Weights of a small GPT-style language model, trained from scratch on English Wikipedia.
Training: a variant of Adam for these matrices, 156M tokens, 10530 steps.
MLP neurons of a small language model. Each row is named by its layer, matrix (gate and up: input weights) and neuron, and shows model dimensions 0-95. Each number is 500 + 50 x the weight over its row's rms, rounded and kept within 0 to 999. Numbers have three digits each. A neuron's up and down rows have the sign that makes its largest values positive.
After each neuron's rows, "fires in" lists the words (lower case) most often at its 100 highest values on Wikipedia text that the model never trained on.

L2.gate302:439476418592512566532553552473520570583459500502521482451454455574518623527607458440472465389462524497490454503510517478515506496522549496473520454535495475419567555529449451491529555520464472492506464508550512548467473502415384500458389501564591515593505454459499455407511512538454504548
L2.up302:481520554621545587544492567449411530569512485384480542471509451486546543412466576556434548548520476531387507490570552495426517545507545447458488458536441482472381504481534426532535469613518453597542410543539452505415409429607447618508491575523465511519521493494533527411456595538514497571
fires in: "games", "great", "japan", "japanese", "state", "businessman"

L5.gate66:450496465476507457507419515446554514440542593486468444503493489491523619510504556537534419580479518467561486534541480546526614473455553476487517507531538539411501446529511499556498442484536528585541515390512457540492456497487521465558546486495582516434406466444510485508481565649551489469
L5.up66:488565510577499464469449521504473447589436589578555529508533512511446414507494485521624447501620541479544453578478501455439458464551559547377510454535489536479466441497516451464496520536482419529573493516503472425506465444556523528536439497456561482478599448481445516619446475457509383458
fires in: "out", "football", "outside", "april"

L5.gate41:529521506485486569501366376522532468519562488516523456568532518518525530471464491506553524527484541475428470475511539528481445528456579450434556428542513536499427551574418521368477461647546474470404454443565479470502468386540538469514530505558496470504434513509529532431484431513478554551
L5.up41:431437560509408485471494507496502500496509498494466546463488561467505624576466586473473459422418561480539546475548475451506429478519572483384456527487486489509488472486514556519483543414623466455525454468544588507480515570604489433553427474471493503538479471527490500443540466560558538452
fires in: "through", "april", "australia", "india", "indian", "independent"

L4.gate184:472579527373445640511416490495507458484496473512472430548528558417488493442477579567555471479515415467612479498487480506518522524622516626557534545493502471474492482409486481468412571425592541504479407563423578446606398461526510391471575517487494491511378442444455520537484514548512516594
L4.up184:544569571436472503443434545434566430520440529414504583591473545476424464459469522464540539535499457384557474506471537529453477507573541507551523432497530438533519538488477500441479665517572530504459449515418529515477456524490481466496493512468531536511468483512428449483417504449498437511
fires in: "had", "australia", "half", "be"

L6.gate240:433479539512551551609450456501514453505536524507540532419459547474453457518574532545421534616440537482561438445606503532490505517523574562443497449477525441450433517511499546463554616508446513474470455431520460447504495448504577514435482453551596543466531495569542483505547467605450427462
L6.up240:460525489426498549520496484576516463475441439606518474536452480493507403588407388486459513512419499476440461426461579443500465526540449529484556412446584484474508497530414543546514477454458464503449526512533506524496480574528477515518406564449455548504547533583434500396540495478516553418
fires in: "three", "been", "one", "000", "took", "greek"

L2.gate190:466500485578537514462404490508552422456521543539480461454490571537546448467426545489520604537588552464482601514496542524501515403424454523542532437421479480600503491559559488520527502463534593578516378482492380466532498430545504516430577454491446486569438465581477566485457529522489656515
L2.up190:490559553567463558541515536516572504433535458526476516390433556599516447497455553501525559514470525490460563471518607603503510536453471459530508525462511549463485497582541531551454543526526525571538538519572504472598516483522449457376539398513436600553547421557397546599511519447455546521
fires in: "more", "most", "mostly", "multiple"

L4.gate85:592513494524491475480482489476582514445527490511521521514568504484478468524471370547504472508393509505518477475497532520510627507503481464479477506389554498523392442511460602455432471572514470505500427539466496459543543542405535413545449552437535478475506490555553467555459501488517439524
L4.up85:577560501469490457474539538463543561468501544497540549536473447547474566455461514465493518510363569429480499532535654500467494438454570540550470568442491512418555477495612513548440547578446466519488466462439474563444430494491520521616544464542549536488482543515452461467521557534557499498
fires in: "number", "october", "children", "child", "brother"

L4.gate177:491568491541472521430485477510578452548448565474459432524545564436612424571436511487431529517461557533528355569608542527497478560449487474519508487526512533555444538415417448477525674439557497520556545425542548509502467477453550414447445499563534510548551455497447511533514585528452419425
L4.up177:401530559493453501548502389629526437517490546562488444465525622445578500530408643556472466593438473464483487477564493599517525507528525485515500424553597519435425472542471414461492502465500496497562451529463623488497469502475520511526537474482467573455507451512538560499422503565512411447
fires in: "february", "april", "march", "january", "july"

L6.gate283:555509499480454529509451505472573462524441480469418445529492483502467553470474451438566507377583480492421542466531467523428524584533492464565437525457472526507508476512478499438471473480495508588451482430508525383497539536488509546526510513468585583538510520431508486548533417478488462554
L6.up283:589506516497527532401605564440514522380486489580615445416509472553481484528462439454427561491525443508462543475528473565539447468473486493442521637425474516479504570562447515487420470477410509498484493466554531523549481541539514512407487468497506494506464586480502497612546610451425570482
fires in: "also", "as", "after", "assembly", "association"

L4.gate169:500515460503524472544464546526501419510404526546574459523540474426457590536540500494487519497440527596487470405479505458451512430614607517553447500513504512435507461413480486454524439472539574411395505468450502548460470560554495522606491549520559457546522440535445458537402459464556456520
L4.up169:574511458510563526482550509609585452495533480516540484479515406436480517538486463510547526395463487487520439463381547495503495561557453554443462445456538522478498471452498576488513432389538500455498535469475429533474524616452467572516521510434526540549497514582486435593494437520561523451
fires in: "be", "southern", "early", "saint", "point"

L5.gate290:461531548502469522558500485498565483484494588539558473483484528348431549487557514521503416537451522583489517417498501533417499477454511487489502471426471454414486548591499524476563534474513486476443416510459448519518491526477507493425519509482468542560456537428567544467461545497463589515
L5.up290:489509534499468453515376565497536470491500575459535450486540493497436481608396587463453488391551442486401447451435523502508569462520509438474499467573475439468471492463612591445475492555532505453472386478498483433466505478455565474443443458465408575487565492535522420579471580499568488538
fires in: "which", "synonyms", "vocals"

L4.gate350:473377411500509529467483523565489501384502505561445479434508494468514571517543522496508507476449555547567478483413565492515527391519377489507443535533461510457566457508432446496553556517537515519430514491445504502474373497493504584479607633476517490489482435566449483500446559583491509491
L4.up350:604413496549536490476470487518530488496474524517482462572539515469527502527506422494548512448455473534468511378535578491458409477485549530564469560473527596553441449445481443511630511549538537533540405473404485545459455616563537615488527512391506536480447488535573460489531557530482512506
fires in: "running", "june", "run", "power", "municipal"